config.toml
n_layer = 8
d_model = 768
n_head = 6
n_kv_head = 3
head_dim = 128
d_mlp = 1024
vocab_size = 50257
activation = "swiglu"
norm = "rmsnorm"
norm_place = "pre"
norm_eps = 1e-06
positions = "rope"
rope_base = 10000.0
rope_fraction = 0.5
qk_norm = false
attn_scale = 0.0884
bias = "qkv"
tie_embeddings = true
parallel_block = false
init = "orth"
init_std_qkv = 0.0169
init_std_o = 0.00423
init_std_up = 0.0169
init_std_down = 0.00367
optimizer = "muon_variant"
lr = 0.00857
lr_mult_o = 1.56
beta1 = 0.95
lr_head = 0.00385
grad_clip = 1.0
warmup_steps = 200
schedule = "wsd"
decay_fraction = 1.0
decay_shape = "linear"
final_lr_fraction = 0.0
batch_tokens = [32768, 65536, 131072]
seq_len = 1024
doc_mask = false
train_tokens = 573300000
steps = 7432
dataset = "wikipedia_en"
MLP neurons of a small language model. Each row is named by its layer, matrix (gate and up: input weights) and neuron, and shows model dimensions 80-335. Each number is 128 + 32 x the weight over its row's rms, rounded and kept within 0 to 255. Numbers have three digits each. A neuron's up and down rows have the sign that makes its largest values positive.
Before each neuron's rows, "fires on" lists the tokens most often at its 100 highest values on Wikipedia text that the model never trained on.

fires on: "1", "8", " ", "9", " April", "5"
L3.gate621:073192133160094123109163139019113167133124124122143105121099071152182107134122116086158095071126148098119128134139108137166113153142113176155173097105101131135093173120137170130055174127164077148090086078136108109129139190138158102085155159111101087107146161165068146109094140167145176134120134134175113170100110170107084095147078083137135186101090079091135160085148115118070085133123159092147170114110104079139138135152134109154100157197136162124132216170079080167058146094134123059124142097140134162101115140128095114138126163149119131138182142204146111106089144138091126127158072084142138152124151096135143059149127119136121118059168106183154110152154101090097118116078162145110193169144190117092116110133148154091074143084067092063164181139132119142120124094116106
L3.up621:137124082154085098168164092113111169169129123105157104167081133136147119113153104144119175124147120138182121134085177191166149145203123125196111134133109130129163131122127096070137126120127105178156165105140083172155132152129172123093113130149154205160108054126082193096157127150220094151130127127084096184144132128146114166152170207092114109140137151126153118156172129070159123070167128066077091088148105111147122106108181110151121153123099125154132147145107137162110137123118167132146118192104118117137125163105125156158106097097075131111110139096111153152114077079104126128150092181102146069101130111177129156136176138142081139147209123183106073128069123105110108174089150103161121055164122186145163097110079116107144163132134079129133173051130071133138114095121121

fires on: " (", "1", "ord", "-", "2", "0"
L3.gate936:166137101135164164161149090171128097120165167149116133155106098156159132136123142119060108148105133114155073030166128126102132134121105099145112110091150163118139145152131069093152134067117147167121221108124090125111129126152166185133164117086108110174098154056092141137103148148126156111085156136130085071145121144112136072109132176185142159148151069089137107130108095121145119089132130179158187133105162165189078105116129144116081198105137174088126141128100189149118144128102171134112203143125129097073170062091110169172145169146098147213149110178177188094122077159116111103117148154098134083177139158055191135114141125083109113042136140113105119138128096188155122110107103124159146105151153118124109072126130151069070090077142152069197082122151104111146119068185106
L3.up936:116091108138089111122142192155162147148108159115125089127146132175125136098098139158096163122145093155165138137102122116075166109073180115106201060178148156108121147189158116159074102124168113177137108137098162098114082179214171160109112069095154108119081094076070075169112171133103116114180080155080101062135114142109130154114102143081122164086149143109149106160084167118161153163149100072167095098133140109155103112116156148199154115086124128132112034146115099146130122131177171109126117078120120091124121144164171112117143103175122165161154142122131135122116100135155186094103067108136071134139116163158131177136115061133096116114158131146080162116088108144099108134115113180131088103156163094096167129133084144146117144171154098151138090078188118203113126090159128

fires on: " in", " from", " addition", " on", " order", " "
L3.gate798:115133151062192143087105098156067119137072157096113107122128165141121166125101137082096129118126143118187102145140076168090152168074151103115103154145085118174107184141163116058136103119126071123098152170113087111176135143152116116113166159077160157155154140153160158124154098097121146121145152135099169191159106143159113174235095175126147093097164117138168176151176071107124123100119150162126112165129131052158092141105162159139108110179125127155091232098133133141160128083166133118168147151222117159129082115123134148130087134148133102083134131157139162115128094123147087142190115133141078166085116172094118111142147127161083129201125134094199126179150161149130151134121100153135154100120150123119106110183152172163162138110180069141203159126091139182137103094107164
L3.up798:108147134152036168145156096182084174108175087072139083124114094096083097070138160128132150152153171147158219126161117123110102135080147101148162169177140149124102044098111097099112148131077121133074122129129047092108111136111089128102162081106171170096062114089148110106079163070133114125148158103085122172137118156087084147193187148137187111137141087145157170140159083111159122103144104150108128111071172175092130136052155163072161174115127151143169155174108153139089123100120154177136125190150108167109052088131133134088116129223068162069118194093172139141145091094166113138132127143136108185115128108090101131111149159190118091128136147121096149126102097127132143095137094136139152109119151048124131032151134156145122149134158088115131139135137088071185109071090093

fires on: " to", " and", " a", " of", " about"
L3.gate511:156109112118099133160198141166178184164207128141033149170171126102142119119112099111102091129121081070132116126091138115168135105153138130146095101139104119109134159148134149149120062136145049107103097144154170058117144144169123160107156199141103121141164037146131139174083156131117108133110110102075142103115087181198112090126155104141138102154081105121144126086151115162160162164113132163086122101116112107145115177058076120085112124124147146103072096175175201115136120131176113110138213125109146120115173114123141113114103118096129161164135133115079108095156188100158081108160089121117097071188091125147121134108120086158151199118105106142041176105094055149144109061104115154121072140131143194115111198118129130186144152154165121148134126156209102118153077138117111
L3.up511:158101085114118122153096112163116084105133141210055129099253118166153177107099069124176110123120140082158145159100118074128117124145106127143140178132077091095100137156184189126155094115161091187108132139119149127060131135167209138180164161122118126113107120129100134113117125174093140077142137092097144136128121172129119094111108100124077172158148120114156104127163137083100087084130152084169138153126157128173112085094149160084134094118109114156082113183158172106119151088214098082126191150104171125122105182172146093151117162149095132159135104133177134151144180080104109162165111109160113121108063145108137142127175132062115198120055178107055155079041126186137169143190070170081124139111134185118120146183136144126152155094173143140136108152105071090074129174110127

fires on: ",", " and"
L3.gate259:105164123095157136130119140125130100060107132109082064080146135141093075135149137133103167120124063107148086095132075128139118088149093107180110098111167124075110189125152115103128114124070163157145144115160117099114139118126113136110130142082141044137083151125161043110146167155132122141169126127101115059100079089137159169125166098112105104125149138142195092158134110123171126114112097154112114075103098082154156139114129139138119135180159129113143210145132125131115135098113124115155143149110105124129111127099163132097208092163157131137152133132117181133163168190200139094184125129084107053139111075148136123136075060112188144116110129109124142089179126119095172086164114095080140078123150124129130054170123113139119112148094041156175088144196120173158138103119092
L3.up259:071163079150118074133119111100108076069121126177115142080072097117151177116155140145140117106168151110125111161149138126156149109191117186157144188151135082088111147147138079113150112032157114120199173129169138158119172128092129124165122144122110068131127138068158114116134147101150197137108113099175162092095087112140119121109164158150099101110087158133155090192117126129090104091133173141118179102181108090163140123129164141074137128113126115084183142100125168140102152121131142122117128133148130165114106067131116089128129183166112102112141079117159126143079131112159110107135133100110125075134110103115121167113090134101158123124122134111144152157161115090083126110123085106126112040159157104123064160130139127137077091098160092107120073105160147122190090140130134

fires on: "-", " Early", ":"
L3.gate7:096145088079065166132046105138105103170192117102092102129181151164106161143119153101135135163087127136161090178096108164137136153106122100166156124163103155132108127103165118169138145111141135102119112178118134151127170157088116142168115157092157156135144105106132064169086075069072141115086147146160110125134179094126172102170100132125184158172076202119170192115085103089132128106174140078175117103093139083154132131029126151083114156071143130124142074089135140136106165113124107148076136113112136116148132147158096150121067107153140083143118132132137121070143136128111115126197134113157137099142135139186115102182120154180116189109143099105092150211118122170113117099041146073147134131115115080101117149085113036130171092097144133125119091135117158195143171132098172
L3.up7:144151080145131151153116091126186130114140175185108123097161170066118163133152099149114126102133105135131150129152125157079137147078111095145097118193153139159134096159156095106137145094117109052062092176124137105135165102110128159138161149179055153102071144135096147162167121128103113133127106161104157111088150118176129172104147145120099116122135157139100078121159116094133090117176130122148113146115113158144099213072095191100148152090145129167126178160107179130113177137055135103127147135122130127152137059151120117124132092179127124099146126131168111112077108130109121154172142131105143159133116176110165105110097143151113152151104143119200145164128120156107127066086094119153149163092131131066130119114106076087124107150130158144129150148139142174104092087127121

fires on: "|", ":", " on", " at", " |\n\n", "3"
L3.gate599:132123147116120176169146112165149082149125070186124110132165167155058161127163126158157103121081120127157133159108065150180107190098164115076127144123099150126150079166167133134129099125091092043130115089124086090123076110137139126074158128069105137080113172123154108151132167176128130144195158119161143124086176146117122133129063149124179069135122121201095136068102105154140174105136150170174164089130121180147118099138155143148122137090182084106104121105098120155144153166196120128186119122098151096158154141100126172182139120138139107140065173161102149116133135191107145205185157122175087108111148110136152097110141067082144127125106090071153142145104169071084183163110073128091143122102121138156059105178128190101102169075140065109183110125138048107105125185123128
L3.up599:103120112126150147107097117129216085180112154102200128131139154089126083125168133131116138093115159169159081181116134117098114169110088163132165085079122124154115065167137119095117145126127148103127113094143093159165132095121122166083099136134114193079148121097041135142076109132160181119162117162163088121138125125109163108141118135071116117056068099072057125122088146086143161133083144144111110167083146142157092143153149096136155157069167218142167115158137112123088128072086133120085072118171175106104167134124151137139123124138135124111109105202113125112053149113133058186159169170185188140088164140144100147130175145169091138095136098101050139198095153164086124123129130102115137097078094157119125126151086178135172129166048141105153201103160108100099118079164100

fires on: "'s", " of", " in", " is", " until", "'"
L3.gate750:122064102117140162143094122129035109117153088134158106111068068142130134215131092141123100115158132157100103148110098109152072125085095165109141129155159071075101130214086138124181116124125119127110146142085145144184080169111097132122137125154074127172098113128116112138160090090146156155142149184102131138190125145084063138135128117103132132186118154141054144111086169098147136153128101120147080135110101136090082085087036098181127161164152138114131157093159125119123127128113114123161166129174156115077100163093118142125106089147136098173122173075179119065078148139120149171098084148120148111132101096099191110141111212189085173087120141151124118078129070073163133179126083182175118152147084125146096138146164121192168061167137151123131078195124129134135109180156169
L3.up750:142111137101092184153153139132137110104093129157118091081102098110137098133141218152117135103130148110143114096155163156145100135148091140089062139139167123087190140133135108149179167100103130117098127110087127142153112113115166119159126142085063186077113134093112072109147109149151115174118144171125114067183080146122182212078157133142126124146129148116128170146148090163152179152090145120128151086115164139084124158064106070145125074140115135066100176132096084115166114139120183106147139151153201096147077183168188125094128140104131166035136188128109127136193132130166076079195139131148089116161112090166103118099116134106060139164118159150124110146129029134117156073121146093174204119136158058147130140169177124098144161201103068128114143131126047154118187131149181

fires on: " ", ":", " (", " of", "==\n\n", " |"
L3.gate281:181117165168091149154121139138140154145131140193076172130122116171097144165104132120145049137084132183158088128135162112090128072148081126104124135071151119167129133159149101102144140152129081121092116148107088165082161109128180131088103114115070126179143124146098143180120113143166118039169114117111120109094153126123123131099147079044083199146204173123085080097093088074140151124141109112133115104101088119136124110145120193156115151101171170101132138157102196090102155126088142039133149149128115126120140133138094106171134194076105164083128103129155116112075131108129090143105126129126128097117137080074143120146069052165124133075125124106136214139110138120124183076124149088080124126154110100192148116116050170180196129208119148086162089127128212160158173123127147
L3.up281:191138117159113172130127079142143090105131154192148100103155191174189073114139151127156119191121128162145118090091126035114096132094095163129099122100084118112118122124138148127159100126128127138176115155083152112060075057138156072117132133120083174146074134129153081151163183128126094165110185098106125083173152143098126118114115152115063144086136106137150157120123144125137094086149121083136172133087085098078126087180143124151139136116089140149066064144108076127084117204081112086115122195099087117153097161099149143145167135124077170096087090182121171164122101102120113165126070137124108119143112095171112076116103127154134113120142131118152143160127087096137118159141158082109195108096124125194142103138145054130145199167125116146085135116097175157078093129146149

fires on: " the", "-", " and", " at", ",", " of"
L3.gate533:070117115107145119184093177137156130098164141126092089132108147103179157130122133158151088140112125169089114100127084171118136223147144089085138137115138185059195106104134133099143119104169115096182125137113138093117148111149119080124069160142109104098142129110151166169126157128078119135150125158111136093110171107110183058118079102145171103144168204096116129201099101093145127086142129200169158115132160121086093113101061101145157088161100112120115165175136159144088119109113170077132110172119140108119077128063095154155100103158151152093158096092111054138145150095133156156146112094137091104159104046046079120172086105188125092136127085091142138160168099149186155078105207110170157074142106088120089131156104133167124213120169105192079088132100101097156108088108112
L3.up533:211135165144163098139137134158136175153093152173123111181119127134156174109111137106103147114094162142164104101082135109168104104142156116175128138098209201090140147134165112125147133169128195125132157041162155117079146163080125154081153071133137119116202095150200089125177091149126118147099129102111159108142088115129135150133128103128168121175194167141116094162138168173166120154178107186098186096060167115150140113058112133122142130092064111122097181130127173123167163145142132102219050116138121146116131093166148133147106129138174143152047120181188147084149169092156072138092099166100166158162148157124099110122086082084114196157100140124116168096098180078122111115145215159105089123107089117114101145136086164188170135094094080161115080159101130098139129144146148

fires on: " in", " on", " west", " ", " w", " n"
L3.gate626:106105167105075035097132072112105116096177166166128124155096173113167120141153157127160143133139168085124089081084077155119198187143130147124111145103135120097118084100137142153097098157191094142126094132086111160097177105172119118070084123135141183100135068090098127112157119171152080161114118117080092109103140165111122128137094130117092103162120196157071134127161150033135210134187109117093124116114163092170156102135168145099119072100151154114087179121102132138117139114138210113173077132164141117125161140130151113105160103136155126142210107085115185091168126150107107139164149102145225128211174125099164158105119184112093162148122127122070120142101167109063126138104112126146180084171120107167145134124135120147111123103126122151108077141146122127146177080116161
L3.up626:110094115180096105158124088138146117171145136182110193173135125125055093178150135169137177143078091082087145147128084134176207199142099164211113168110151113084183144113122174135163169146173137116111145112088117139142148112106110136093135125135109130092113077090152194160161086215156046158093107084051120096181136098133129191128178096125096102124115172130051150148081105048107135123124186144130124151129150084161119110073126126125116103117207114159162193192145123098133110150146201127097096157100149081164093164142099110182083155137117122111154098143108132109134150219062113058149126086169140077116166161081107109127149091083131091114124152102198091129137136159089094126117110095094138053093130137102107163129150167095166110094099180102094082085134135160083062095124121

fires on: " |", " to", " such", " and", " of"
L3.gate540:117127125140072125132181113148147082126106160101168120114112148078142100112115185092129136155170171124114098182098091109184177184091169140233123188082169121143101189134137078120092110122108101137150115132124202131077089132123177130144250067203144144114172140120170107115145120108199085140084164112110178113115106079144186114071144110062144141126147162152129126176121077108081130083103136127151162138080146122137090118118094174196150096120103162099104142108122145141095116110114158125158076166167161129131137131143173217125091112110092150122159053117082101129113209129142100135140144105095172072116156073129181102142082145152138171140075165134092144151108111165123146142137097092122115135142117139158169034184149170139120140160134095140104104179155098118116138156133133
L3.up540:104130125171086111167110109086080112167145127119084157130105154157105069172136168124096077135122155200098117179150126116114117106100101114139130147170109119131113108141149084098148161162097131159085109113151126147147107147139136106108112128070189123183107131136102066100178099094169143115102114137099093134141104163073161096086151124101140121115133161123155104159153124074162127138175154124120098120113227097137114140143087092162161107121112136087177097158145166130088079159082103157133115148108080141139148161149138105133165109144117148184105121103185091102122165116139117130119101226116167136125140133116131137150140102152131092177052055175145105165157118164081156112150124204124101213174074093075084109109146161158153176134113086111122184086104133104124086096099129

fires on: " and", " or", " &", "===\n"
L3.gate572:114132155117118100123126139101119175126121181159128096113112134131169186158106135118134168170121097175187097144171112163096098133171099102111094122055079118155162138077131067096047147103097106146133094142159098105159191178148166156153114105104118101113133125088126133126130092115131103146154132110113082102151062143110096113167163179078142133089122158134165113105149140148138111167151068202113173132097168101117126093095094153117114115159114091107117136105181084093157142104081069120141190092105146143136075150135100171072132149081136153106094098072110188143142064183171133068160182155098159121121124110097139118153132083092153173124107122126161160105109144134139154081147146091058065150118078141143100165089168113122126114131128082089123125134074145166103115096134071
L3.up572:110133106153104180132077139125096137105108126176097115082063137081125120203111154110161081081080114140170095091150128117112134071124177116123166103076212135131118121078169101068128145110119136098115115098164125106151128145086136120108108146087135106133096150099107087131122151137109109202193105080098131170080119141140119081108149127090202134089109180118177112177075100117138158101130075172125113189109140147109156193113147131144120137148143131085074146106105172072160065114150137177115152166125175162122180151124102171123106124138064108083090098104092137097189124124189126089158141114164131083171062131120076117116092089180118105182112185130195150121142142077119112059176150138091169077105102153061144133141109142180105160089182105115125158160124191212091190095123107

fires on: ":", "1", " ", "-", " on", " further"
L3.gate221:113078128161097126123135087099113147208144087072164134144150143168172129145123119094110137149146162144155086105078201171108106235125107152167142118129163164157200129157140103159124096090070105156150153184143112136171123199121128150148179137101107156110140154074074144193116163099094147100153160128127184111148157130129109127155127107130139129159079159153135210100143104152127118094083136146104128070190193099138091119077116134050068125169138161154139126143130078160078168139089088171138158103131128158144146070142195135101113127136181133185129113193114159080164063141167096102149083127130105212158070127103125081124111169120102119142081138120124120134171159152115102134098116168155151133077130138156093176177130171133093094151117124105113119132167156164127131093138105
L3.up221:100146125111139072143118128126128099099172123114180152175147122158166141179136172132097157122115135088163162191100141153107163174124070148124103074158139165162078156158136121128122098143089147169142112121154163120134131089115145091086147140079153124132116151123093133128162136127134086165148103162166142108124131125132118071146125178111132115098094178148133113117172110189092067145107093145153164107108160118192163118083072219129194155199156080162122148167067142126132124121098102103128138144097116111072092171109106124136154108104121101115121123135131149145198092130137151188116100111123136179109123074153160101103107144099121154050104110085092129101130125152101163055150125115086123104087125088188099133087053052126140121137127075169214071156147138133158139143072127

fires on: " and", " |", ",", ";", " "
L3.gate954:162108142065141127141112123122089066154164096113141185154125117085179166126065177165088105112136086074107153099097201146145071125123121115104085083140168100162095108142137115167117078140101112118172155146157113158087145106179109089135122164108087151101095134106138133084142124121059138201091163128131203171169174105128137152142100097113127153148120165114213074152164126111109136053160122159131146148108103172152144196144192206166120141078145125086132053153162130174155134126143083167175104118124146134129169144076063152117107095108126089167111102166164121143106150135096139100090092088185202076153155079071108042172111129162097074103072119162144131102146136178102068130103045182150132071127073163181124072144112081136110186189161120124104106101099114103133102168073100
L3.up954:117125131191116070141143109089199102100127144082144113198156133159126163153140130087099174114129124134109194110168114078138102063141143142107063094146183099065186169136106116112173135146151100157089121134080223088157094135206074111174108155103121117148124193125129095115164125139143150153104117104105132106096129148148151136156098088106070118101143155101102070150200100154157130162193127134134157153139118114170103085107126142110184141135151162092181194117178096159145093110147122087161145169090122076170151103098116176157093158125145124147075167100144174119156121118111116139178165137146183117113110102117084142094156040135098109178110103132186149096168171140118140147108091119118151154103200172134084114105124125078132127146131079130065122098143086092164101136091116

fires on: ",", " |"
L3.gate878:146161102145109167113142125095109144114134140179129180088198125099136165076117190104139108146105144162082145178126138157086133120154138156118126066102126124124021133081128102147173093079113077104255144121095090174092112175047126120114168141117185177134146058090143159116075094093106177141140091108110165165113176134087095115103165091131148119106130141094115145092164068163108100074140146093134174187204106157137130121161115151136090171191164118122139141139129104128149140068155198120107159101140140173133093151170115104158123093124089113164122124114129088122115145082105077124175156082102181159162119080067150150125122078078123119161135117132116128140157122106142124148146144126143116127130115140175175104159107128135149105131152176148120067132079104108164084121086085
L3.up878:145148131118149202164126136161121134129112159147061095142126131073166144094108133142091120156099158196091115187096145162148149099121130148131129073069067073111124132108104118118112123083085104097217144175126154091080174142093117184148126127078092176195141103108102103106087135108107152150137128124131098170081103206131082150132158099099084103112046133118166187083128156195102070157173142154108122123116140169138147097047072104100130154154148160151125138139152109189135139095096178099194153165179131138152097151095175092135156088042087126109145176145124128101137149131118138162097156096155147048147117092080142138133116105112112168104154078165137117189140132112119129130106164105121111129145144163149071154087105175150067165153140140133109145171113129097210118142137081

fires on: " of", " and", " &", "ill", " all"
L3.gate464:087168055126075135147103144169157119141139155105109132100105117132165117122090118095185088055062103148120150156096127074052141142101108091136132127104150078159108130142158169106123133131170095085101151177103110157157138148130108136165200137066106059104112098158165196127065158145080095068112113104149109149129150137162076120143107148165081165175144136120196102143070148158181184137172054111129159156133121183120117156119091101131110145113145140130142163111148103092109114160090160143154123148144112154141070194099131097147086122145171158123153130157127123147132136176115181123110147157121220095144108115123176131122140103136204192110124165134064099078098111121151132152162142165171123131184147124132121152142094115084099152135104101118105149107123112095108074116141171
L3.up464:126150112116145138155114161116129145127160089094147105150168183106168088163073147120064122101077150165124120163152171138094110187175187096066103178140151143125151090099181068136119114090131108152162206146140137172105135160131226090134152091095104155132091101160141151108152133145162133122109176147164093135110101128116129165121100161125116123123139142108149155087135095128173115117175110143123167184142109136144115146138159155133115068109058108138173064148131077125149114125110101101185122129161114090087087182142142090140135125144121086114102125105183124142158106081135139080069101118174176123180094112077155113127132135136190101067086130129121121058104092139146161086191157071108129112117131116108113088122164148085122166058104149090109161124204131140195094153096093

fires on: " (", " and", ",", " Early", "Early"
L3.gate214:094143170053140168118151128120087154152156126058150102172147131103099125133134073167153121084083110032105103123158126149144192189122125174191138098119187199125155114151097088120163154074153159115149109146138116087088086089096112157074169150142059092120150137060134073173141135143143104161144107101111115129145101116133082201101197107127152233170158092124187131086138096147173176084176109126148159149097144085098129132120154144108057128139098095106147115119120112127122170137127167094154142099165148128083134157085130146114135091122196139122134165152117121096171184127127146063107121110118115128172122124075114176080145106148088155169141140163154142132128105115107104127135071177120109138127097155061138072178172075173147141130090161093157125132137206178078123170082107
L3.up214:123113052107101156110142119182149073154126210129137173136138108076097185131085090100184110119116114125137151119102154102145104182108093090170106114089151154182152138118153096067138141097114102095150155134067186151093081166082125097070151173059155097109157151058176121135138090107097122194108158111133133196108167202128110125142126119142084149134177196131137062149081074139128129110108114089105167083133142075121164111091213074146080123140110109143140145136069124169144130163108205095094132161124111149081097141096124165173141156140120116143094128072111142158190188171115179115109125100123132122110142111094153136118177092127076120077147147132179167153107155091104144162151119130158119136166166164076131120104167134116147129165188124084156118153111160080151116125100097

fires on: " |", "|", " Pos", " (", " Record"
L3.gate658:162121133142211111132110046181115166200155188168161120139142135092149139116126131162142092182088107156125167141125163063126123131152111157161107129154104162149169141171145100100165158158125082096142179106122141127151113137154138107086113113129165081149171177186120127141115144172182119188138082165100168125102075114146149120149137141107071117122133148135142116082146140168175133106152126122144141144117186121144097092180100144199162089133109138144144109136118177181111101165130170082136113140148122172170101150116154158147128195110170133143145140156189143125203100132142159061150184131204084123163129095115188114090094056122146099121108175109192132139152138116134129135153128108081085173177106147103079142124153083144214085096141062161097110183150153147103102116142104
L3.up658:092157058191125188091145128125137127152147141126111141056151128132175145158083092086159150164117152168123159085113149136127131076139100162150191094192150073113152194165149107136191103121114071093124157175158106100115149133172112146112128081098144106166143159134146093193114147135080105132131115198100133134102147145132160105118165097119095119106164149128136071144066113152131128077143127115134123162135192126120174140141137130169099174238166108160101124138042114182161117123141142079190070185115096132117148192124077147126103198060159146097115092054149129139135108178164140108111146121094107164100126124126189112153142158091166134107135066152117125115141094207112103193098109144058131085168098136104088124114151082101108182126138167076132120140142095135124112127123158

fires on: ",", " her"
L3.gate314:107129116144079129097123127078164162114086109100114144099115102130083142136136211091081056158054176143123128101157107100110141117190098154150146152142131141135057140163136131132104198140109131086118102107116105131096128096162124127060144130144132092057178163049104113148082094127068143141197180139043121141079157081152155116158163097117122133084163145151084114139132146094223150100146082166094197111090178108107128173096083083135141138115130115203108181148111104104091084082123120122132116162121135132204105133163160074099139121170125173177153111144116136088108104152159127157162096133093126109127146115119127148072129165083140085126031139158122115154186137093152137084149109140122154124167107094085103152134147103127124112103090097084161161121108111139105147131079106
L3.up314:099103140166103136043108132089152074153129149133125133137157167081118117147164114144090084153151141100054178143116115127130084173126133116103169092076122104089150109149053134112164175139110090150111151125095149111116095124057136116123118114106104134199142145163165123071118146193139083170150178159120105105092158154145156124157137090129087091095053109115151127143090108130105144141094134140094141123151125150087162145096123127099140183171169140153179151121143130127122129091152128110144186116167133130062165101130192088134141117139099162177118135188177137070162077157126137156117086153204143127117134179095072086094168125114112104139128127129081150134158119076156119128098150133109151093130090108184121149132156210175095117138146144073147097116149177098160148122127177

fires on: " at", "|", " |", " in"
L3.gate494:143182123062137138101173025136147116161078123105194159064151122126159149163184152119134130158080118156157130090118133126107129145071154137114087171110150162141138096127138186167185134112151122146086154107111084161173126117120097164175119092098143164118109150146100113146126142107137131146154144191205104140137142125124105111065164174167101135137148168081081156159139120112108135120163125132126104124132156095164140151100127197171158160167146129124167174127119101121144186108100095140169063154125139148115087092055123173209143129139153107158093078116159107174139150125152100150081126153128116167137124174160088122101078142138165116132106097111144163150116143115141165090112105138169127135122138139153075146097094166160100117100159149105081176120117102145154136088137102
L3.up494:066128143124150110152095079067139148081117133099135120081174144116144156171145135125134163160085131150122125128081123132157065131119088115148103134116133180147124157128130214140210084120140142144090140165103103189166142087101116064135125092102126161105121189154116102140169149083120162132095142125194165157099185126107161082108174176143081129114154136132180168155136090106102135131158130177171128070150128097178087167145103173173147155130157159102122125110094116112185104061147085163136027110153109126126083122146158147136106103089183074103137091101134059110149190102128121137132115125117109137078166158125121137146140114186119135151140107053140144154137167120120079129112127125131094106132130147156063105096080138111103132111137146077111148121137088125161160101125115

fires on: " |", " "
L3.gate452:143114075079176060104114164155116106116115150094081128153136168085105179156179125060189105140092119166121139160144129117128179135162142126103071151038117143124131103070103117080123133109128113115056163100151123142146176147144119083096149201135124126125099139126140175162118115173137161127104157101099094077126133104067164148120117164120094124117175123134209067097116185122182165141125111120106150128098153116094076039113150155119120120156128093179157153117101167159132147171174148147117091130122092106113159068168152177120144102121191124127109137084069134084173137070210095125123144069166075117098134090183184136113119131120117092120133129126183143120127160109145185151131164143109095153113095167130123141126117144205150078138162136144181133121142115167196096129176103
L3.up452:100132130124174127109148144128083144139120191188113174130167138099148119140126133090121170151153098115123108137135123094121123121060151130126155132123157138084143065111149192120098147082126115122074149139120147159097127097136087146077127162133121138106168147123153126144134095088106116133090154097155119159152119165154174094194099121191119107106145117127125101127113161090128146123133148191117081144102111102122137131181089130115135127183125101138119103094067110110165091116088088070132164091118154082119153125157135123075123093045178110178144082137071174138173208145128137107120105178125130119082121105140150091151179057136139096196125114129135180080179113071118142156127176122140158134099128176170160124121130108124150119176175139138124100147123123112142132212184199

fires on: " of", " in", " for", " |", ":", " on"
L3.gate179:040135091123130163092087129147145065136103140124080152091131121131126181109140145188072124175133142099092092120066178112120127163069129126173139098107155111098113111099149144122118124138157107140057092173144105110175253114098108135125137162158178126126112039101084150137059070139131045141140100134163106093152148131110087144133108135128135142151149131139135092154129153096120113161121130113139150174120081141128130089143063131049148145116186147157136171129084102142103166150175143092138112104133111135067166125152140115173164127133182103133102178097188157067139103060083245137123120183155124125131078105098195156065155116065092143105126131080100152127139131069115088143147171131073107134173147109183141147097149125096169108160127187122080189102112084152186168158131100
L3.up179:102142154120086133109137105110117131154124121094148131017161117125125180105090116156120118140152108182147134116097161101085093186112135094142132100112092117154141084163132129148253121128137092122087092051142145188093178142106108114100059139138128184060134170173092130158109125147176126138121096181055096081111154148128149121104122131114053144062119152111085153134104104061144071124130159138185057127094064153093071123127175096128100107164167168144119138201133093127141135137120092144086166111075190114149116162118162114116138089099186141108182110139126142125130111148175162162153093089154084104074134137152075143158168159136146131112130148163145125138132113149144171106146132116109152084120149118152110099090136103200121123087146132166132110074113080130122102177110170

fires on: ",", " such", " particularly"
L3.gate104:116119128109096140116111103099156083147146094106089151117184125132176120127173116107131081133099139075081086199151090090115103206112111189132090075125170175116102112098145143132125173151141154106155071090126174100118118105072111084137095040093118090150165144126154189188129164135110104157151085133172137103113138097175146152088135182099090066079138038158103110170179125110113086139088107162153111143124141104108197104122058127132158152108103089125149124180145132130141130131174160147154167109132114180155153095096153158129114085181128101096150077125130166144152143109139155098110167141117138120077059136102101109097105095100158161085172122106082101119141128135122108111113129151125127191148132045136166110103108157103144141145123076130137064128124141082101192109150096
L3.up104:134152209059178099101073137126095125079168050132114120164097135089100113151150137155041169125131151042105087115068105128140164151151132140154102126117128161163088165103150144148123146112115143120175205137078067065065104132108133079197159098098155096119056126125130116157137150187093083061129121197112106142142115080177180146111146133190100123052078123195122126129122092136143056118106170125117175128124144148121149142138144149088136164162103129140094085175139156130059098142119127101190093109159131090156115122103157186095202112185097063118149176152124122102169183061100156145157111126090148117111115172164085135069132154109142194129124164171137189158171042090203114114156117159102152144122158082114117070147101130107082120128135075104114053082088130086100091113128161

fires on: " and", ",", " with", ";", " &", " of"
L3.gate411:112126127168119100132130147187086154077120087164113166162138136149160113085113125149111098081134103144111121151111146122109169102091124096137142132153088193083121157148207107130096115116126164162104140106142081087149124124115096148110103201160060125155173100095172126222082115178159159068164151125128108139090165145131140142070074123132104124174064138108116113102111132166148218051123121134130135113163166151112176133113154047114099104062137186119076164184147128108173119077087123182115065121098150087083143130059134146150171121157176133120138123130116129064153122149115104144138094190113163137180112157127147191130191095119112144112075170100133108157120117106121140081184156139114167202098107141143083159111144134122130167078123088112081097067139115104137155112111129
L3.up411:116214088166103162136066147164167114092182122137122124204172131114177131119169237137131136152117165170137069093192129077151091147153121123097113093182087114110146095143140079172121145136146125141183138102098117078115115143078108092133148144053136096153095115125144115122061106122107090111145150078186069137091141097089106165076170141176127052110122211109141143145125126109145087129146099141130106189127142116104080131130121066127113157126138057135151103148165176071174090125105141126137103140145143094152093091139143139176129117159130149066131166132156119098134112129145176120118095122083096044102131100146129163096172112110174140083151177114071082079115111171153116138158157145096141117114164131126089171106147077161098091075146104129101122165125116146094147119171108